Weights of a small transformer language model.
Size: 15 layers, width 576, MLP 1152 SwiGLU, 86.4M parameters.
Architecture: RMSNorm before each block, rotary positions, no biases in attention or MLP, untied embeddings.
Training: a variant of Adam for these matrices, 1164M tokens, 8265 steps.
MLP neurons of a small language model. Each row is named by its layer, matrix (gate and up: input weights; down: output weights) and neuron, and shows model dimensions 416-543. Each number is 128 + 24 x the weight over its row's rms, rounded and kept within 0 to 255. Numbers have three digits each. A neuron's up and down rows have the sign that makes its largest values positive.
After each neuron's rows, "fires on" lists the tokens most often at its 100 highest values on Wikipedia text that the model never trained on; "fires before" lists the tokens most often just after its 100 highest values on Wikipedia text that the model never trained on.

L8.gate828:139100116116158119159094143192145136140113116081158148161091154158106157205089148149147178150138126113158121158123136112171087121112151115145158139147091106103088145121150112131141120099136132131151108149132124123094141103122109180135112128164146115101132128074151168139094162126102144143115109094119145108117145123089148101126132159138130110147114154135124087117113136142108097148140
L8.up828:092129147121158099142154146146155132122105091138085127097153144127119140163106119169112140113158149160110141142166107136115124145126141099146147130134088091104156106125135124114119126119150110138161102171112142137119134141136141162140128171170139157126127159144157154107125136099115109101118137077142140138105114088125141095112137145162133113148107113138156112114109114148167116120141
L8.down828:153125153133131104135158100070146124129118152159089116096136138102131141070140176123122107101124167116183142129127151084114152159163119124110123118104149115164158118121138127088103127163116137094109125143139152163140149158125137112120134139131122118134131137150145134103138115145113091152069093166141115125121110117152121120101079104131161169124139121129100119151161098164147097091124
fires on: "\n", " –"
fires before: "\n", "-"

L6.gate974:143117125157119138128132142128110100170129099133155139136154121106127111176128125123144149145123116161094103121135121141167124108132131086129093133126117153151132125092143143107109126129141114116120165119090109119115175130127118117103098097129143144123119126164159132205113087107128099111127115182135143139106155126179127145147123169103119108101128186129103117114104109160092105133152
L6.up974:122123071145126150100135134125127184126141146156086134136105142165066120163140144120139116140084133123160143091118148112108104110115126130058158140122126127147115161166104126152131117108088134096098118150165173136125094138164139123105106137153105153125146092141132165157127155154145161150088146126132094138100105129084152116130121125128164157114101115112136155160128166099128158149124
L6.down974:152134133147135111150126151123103118129132092147130148135140140086127115149134124120148151142136140158095117106135105115163122156118134105138137135122120145155135114103124158128107127101125074085125153121096100115120183153101114111120080130123148148126107155131167094195129082110147123097148128140137167129131135085178127130137134124130131097110121194116106140100109090136089120112144
fires on: " announced", " released", " received", " published"
fires before: " that", " in", " to", " the", " a", " his"

L8.gate866:101088157108142115141136093125140118167146144165132105153113100164157132184089113156137125161132135137128114127169141082108075091091106138142116161131128130164126115144149096113141145151148151138143178114161143121119132097153148138133090116137086100160125102122146162137119129157135125148129123099135121125150072121096149140100138133101124158137117156144116131133136120068169113120120
L8.up866:158149119171145102137159112115143120144152107117128114118118151095123110161148153132186157163122137182105115111140154101138132093159150101118115073097160109137149125166103112140111162140115152096112147171113114069086143087117130141162129102141092145158147110130144163106099150152108131121104111100111150179165081137131167137121178118093169152131162122150138103140118132121167176142069
L8.down866:134097158106156150111139128120135097134148144127121111143130130121112161109140114124122113143142101172087126116130129168174109146137123111091084148120139135102126134159118109177146136146184137126143106124063119151132092119113123130157135149119158127143117106143098133090141128142157080203147129085120129114159111173125098114114154127132136133190141120157107144163113103122098148145094
fires on: "\n", "\n ", " |", " percent", "%", " %"
fires before: "-", " -", "\n", " of", "}", " chance"

L10.gate331:148147119170130149177117143184118160136125114166124118130155131147139166149100106125128119146124110144121081124153090128106148132113151122103176129151116108138106165079099152130134071088137121120140113146130136156160190143140139076175090144138127093119133107116139127146127148139155129126127126121105118069124123131150166105161194135110120149131126152113125123146136146148114118177150
L10.up331:176118139115120126131122138139110164146154113124117138096123135104119151117110110149111121124155165126109109124144134117070161110131095160092101130142087108158121137125084147125133108154167117124129165158139170123122094089126126091130127132121126141107112143114094142125112126108155149110073125162150132105169125150118167069126129128075086127112142150121141170110151126118150136135091
L10.down331:115092101124134116101143158136178101157132126115094102091140126086110140104122170126116141107148099087142150189123143127141111115145121158122089078106109106155152011147169163119146150115129149151090140125094121108103111120138113125109136117143124129134146133195115118131127114121102126095109162141141102161116121113154142147118141132153122133121101128116114146100139115142126133091115
fires on: "\n", " football", " |"
fires before: "\n"

L7.gate613:132110119138132141139119176175115118181128125134141110135079158114106113165135113120136072189122138125142147115125138068142112136134135144090140139101097140099102159117143099185159121102118172101126125145184141133137131104141066128147127124150121139105107141100137166152115168126115105132096130131146140160106132095122125103116115151123087170098112098136139139134164126134158128158114
L7.up613:131105157135177148151109162138110137151151121131161115118138124105089067164117135100099133131130161121111119098165108091156118157108131147121163152113155136115125122107112115132158149150119142129121156118121112126102138126125110136129147155175131137127096155105137164169131125139138095139164157076149117138119155104126099108117133126154088100156128134113132152141116107119144132134124
L7.down613:130131185129207142118127119106141138153132113120119107113137133142106116132142141122093180114157169137100122063140100109168125134112124161118132136129158122157129115106097097119124161157147083163096123087095125133101143130118126136103116141157122088132154173100123114113107126111120102141129109114158117138132160081076117119131139122153108098141147161111132125133121124110138126079140
fires on: "\n"
fires before: "-", "\n"

L8.gate319:140108149125125116139121147138157127135130136138128129126140115093105169139147129183119132100147165157131131114158149096127129114146100069158170158147146122113127169116135096167136162134108134132118131141101122091115107132124117157138139126128133101096142113180081092094100138099086107137150100089118121134101094148106140138115110110124150126158154105125130136152147098119150088165133
L8.up319:119108129142134108145088130124151156161142123150131104139126155147145131143080146121136146162098146166122094148143152126100088158136153104122153141118159118133165160134135147130169154136170120138123153140162104084094106078105108143113144121168093173164122146140107166107069111120108142119126128127161096121148109174110094143102171144086152135139149112138125144171139114137147126145094
L8.down319:126106174106121140134140145137102118130118120100162133167092156121115118163149148125118107134123155164104150119126090153145135137144101077100182080123117141135129099119114103145100155112116162161143120120093116112090119166115107122119123148163164135138131126138149122144163104154164118175192127123121140134109098148132132065119108117151135103193145107150097158128184098131147137107197
fires on: "\n", "\n ", "),"
fires before: "\n", "|", " -"

L11.gate22:150117143124109115148149107131100122164139120147128103145080132164147123135120125135184112159140107112130094127116072146151108133110140149102137155136128133160126143152099090134112132167147185132115144141141134123155151146136160173127111094106099094154136133126097155113101065138131098136124124139084126152120145089111128136104121100139091138132129090084155127147160083112121093146122
L11.up22:138114127114133134098164124173074157072122112125157161142171146135137114145130157089149129134131129148104155152123134111112130094131165137127176149127117106136167123085077147129125154133117154093124123138101145144141148117124145145119114146094080131152093111123118111117149106129124140160110164104117107183076104141115129143155173102130145134119149087144137168123121120151141144153186
L11.down22:127121101114144088104087147163106098128094060141137098157158145126066103130138104093109113116131100112176158112117132083136096146160103092138129137145118150088114133099132108167134109122136111135124112089149110128091099148156096194155123113161167135113140148156150121124118138143162117129121148127153153161095098110145126137156138148144159114131121175144121170137115097150138144100114
fires on: " |", "\n", " Series", " in"
fires before: "\n", " |", " ", " T", "-", " -"

L4.gate350:132154127168127138129143162113135164169135148149129154115116171150132137140114157133111163184126136115169135169140146117120192128134123178202151196117107112117138112083101150138104118114112131121118148156108129152151115095149133127147115158159139183112134112167120164130149177185128111144125139157141109134145119143143157196159140152123161128156134153115124124116157103136128135128135
L4.up350:124158126141150141132119164062115146165147141143166184094105169119107107169135112151111138117150123123135149162164119184116163153138118143152139138127052116128133118132103111124123143125093145145090155156129141168125137119160143133134169140141144167161140137153079151177136142124205141137148143126142078145143054134108179141124132135099123126142126132136159148099151097159143177086136
L4.down350:147147229122128214115110146101123133142127121130170185087101138148125112156152128155105132131164149143145144155175109176115152156137110133157116142106087144144129000146147135125144135137122136119107128140121140144128119104163124139120248148156118139147128124128093142178146120123166125134152135122153120116131089110122136108122138124105121114130141127136138146086122109119125175097158
fires on: "\n"
fires before: "\n", "-"

L8.gate130:110114118099148122126117186132105135178139167107163107110112125118174091149096147158150108134154121141132139140118118121106083136136134139139143120116159133102114146125146120150133185094119133114148153140121170120127128133176120108121091144111156155150110138150142159148119157180123127137082119121161105163102127130125086126135167100143092139177129108138124148147100147152169066166156
L8.up130:114135133134110127163126111126127112138124106134105115113115113142158154184155156127124147145144154128133090087140122108159139083125153168059154106100133132142094114153128136162136141070114106129090153121140124131095107081117128133149139130161161133103125142127189124132156156111132105152126165118145174136142121090132106171140122089135091156132169124098131187168144109126151101127124
L8.down130:140114163120111142139131144104137145188128143154119117142118103143137112128129165103098092103124148149116129134150115147167108124109144170116118109123129161130113138126136148133126129139161079144113116134098146129088105093104122109104126146119165095169168114125124126142109139149126138133131137125101137097143095125091118126123128093097124118160102135160113138147139134077111128114119
fires on: "\n", "\n "
fires before: "\n", " -"

L10.gate720:097151139106183155097110133087142137160122125111128114126132128149114094152148118103158135126145128126117153146144162119105123126114112132097100147095101124138160161131095113152125126139145156104162140105101129103112109145137089103104106113099125123134133123151175190123112097124129159152145153172152124141098142173127098097100152118119092207162148129110119099154164103190082125076140
L10.up720:115109140146136090125116117140088116140129172149138125111124106071143164117115153131130149133110130117110126078088140109141124106168153133127097106154099102135188129113151118148139156125138106089108127124164098102130159140147094189127110103113144143152153124117113114090150130154143126128095135187162124159145129129150153157190138149148129129120124133093124101106100137145141153128096
L10.down720:103147124141064149147104118130101095119145113103102130081163124097131137134160151109139148132131108132132111111162118160141129132127148103119176153116153114093130149100141105116083148124118123112112126175145117165116120158089148122125153111136136093144098100134128182136135121108144092109071116134143149098128143164123108129119134119149078117144093170122120153148189082105091125148123
fires on: " |", " 2", "-"
fires before: " 1", " 0", " |", " 2", " 3", " 5"

L4.gate961:122157104129091145145160158150145174181144134118106142120123167172101119107125149137155142099123118145145139139168123101119099163153180124133113139123110117133102159112090127122138145128155144137143142156131150127116114119118173106117155158149127137117104091181151156129103172147126181140107110170163155124123153145131124148114156135108153127115121123096121142115119100103096130117126
L4.up961:156147138126109127093124172135084132087148110125112136098151138093111084128154164084148167160094150114140093137072156153169142125103149106086108124127118151135139132110149182113107144078132145106124129115109089134092128114134144131129149093152136124123159166105105132180087111167120125134161112112110117146114122165119103159126109123144115110099086116068132118162146127143172154162141
L4.down961:155134122134092136127125154153081154096148097125120144102137141112078083137143150097150152156065180101140096176117155140157129124099146087093117115140113139169141147116134187118099119103137132104132131161117095133093125128153141136116156095132158121099137165115129125184083095145119157125197113115095164137124111164128116137124114119151115112096084112046107118156140102118162144144132
fires on: " said", " considered", " meant", " awarded", " dedicated", " named"
fires before: " to", " that", " the", " a"

L12.gate427:145179160134113112132089140134139134141136108116140127136150149117094135147113184129134197100169124140120100168163061106056171118094113125133143117119091145146142084090161155149133136149163131116144104101187156148099129110098138125137147110098104141140112128152093099139116149157138090102141137133132144106147143120137154099143120174120132101100124106126129151091125127157148146137157
L12.up427:089122130112182111120108113091093127139112102099083169096135164158117135099118144104076110123159115114133175165112109108140124132135119123126116113116114120156132089131090183106099131143120165121119149139140120123149100119091115129149128089156185150134117128125103111117099123092153133127144150120139135104136119124112140125106109113118087099112105101142165136140160098152093187093101
L12.down427:161105110126117144133148121111134130107120123131139141136119125137138085136133119152132135141105132134152112109115139125133078132139129151146143149112148169121092031159145125139131144111113137146151108129100118148106155122101130134130111119123082093126136143145131103108150106109123137112141142137084134122097157100119123140198125121162124146135116124111100120126137178108131132104130
fires on: "\n"
fires before: "\n", "-"

L12.gate1028:105141152122125134148141118148137111145143137117086121145125143088071161164113158097089116081154118127118132143135117142105124123098116158068096089143101151113120098156097089182087142146114156155130122109133115178098131134135109151108176061160121145088153147152096102132132147087145147107115120137111138151120151129114126138123109138133136104132149091151131112119154111128117122114146
L12.up1028:136167121158159139094124111120073158111152117115128112125107115149114125101122130136128138132109128121105165170139112134107135152130123141128154117133133164177126121103085145155134127174140166077141159124147138137100123125122161146124144125125136135109125099081132108124127124156148097120103163154129146135119126171133137100145133163115140138104148162126150128106137129139126118096126
L12.down1028:133120097089117129084114149123163078117129126107153137147128144112114096125174131143132133124082147114152143123112115133137095133120094149094156151098122171130149228143122106134131083153120102122094134113110105133160115131116128115088099119150142093117150172171124131106150138106105136115151119177120144120134126094122105104105138116111165118094118150091111151153149127058131106105133
fires on: "\n"
fires before: "\n", "-"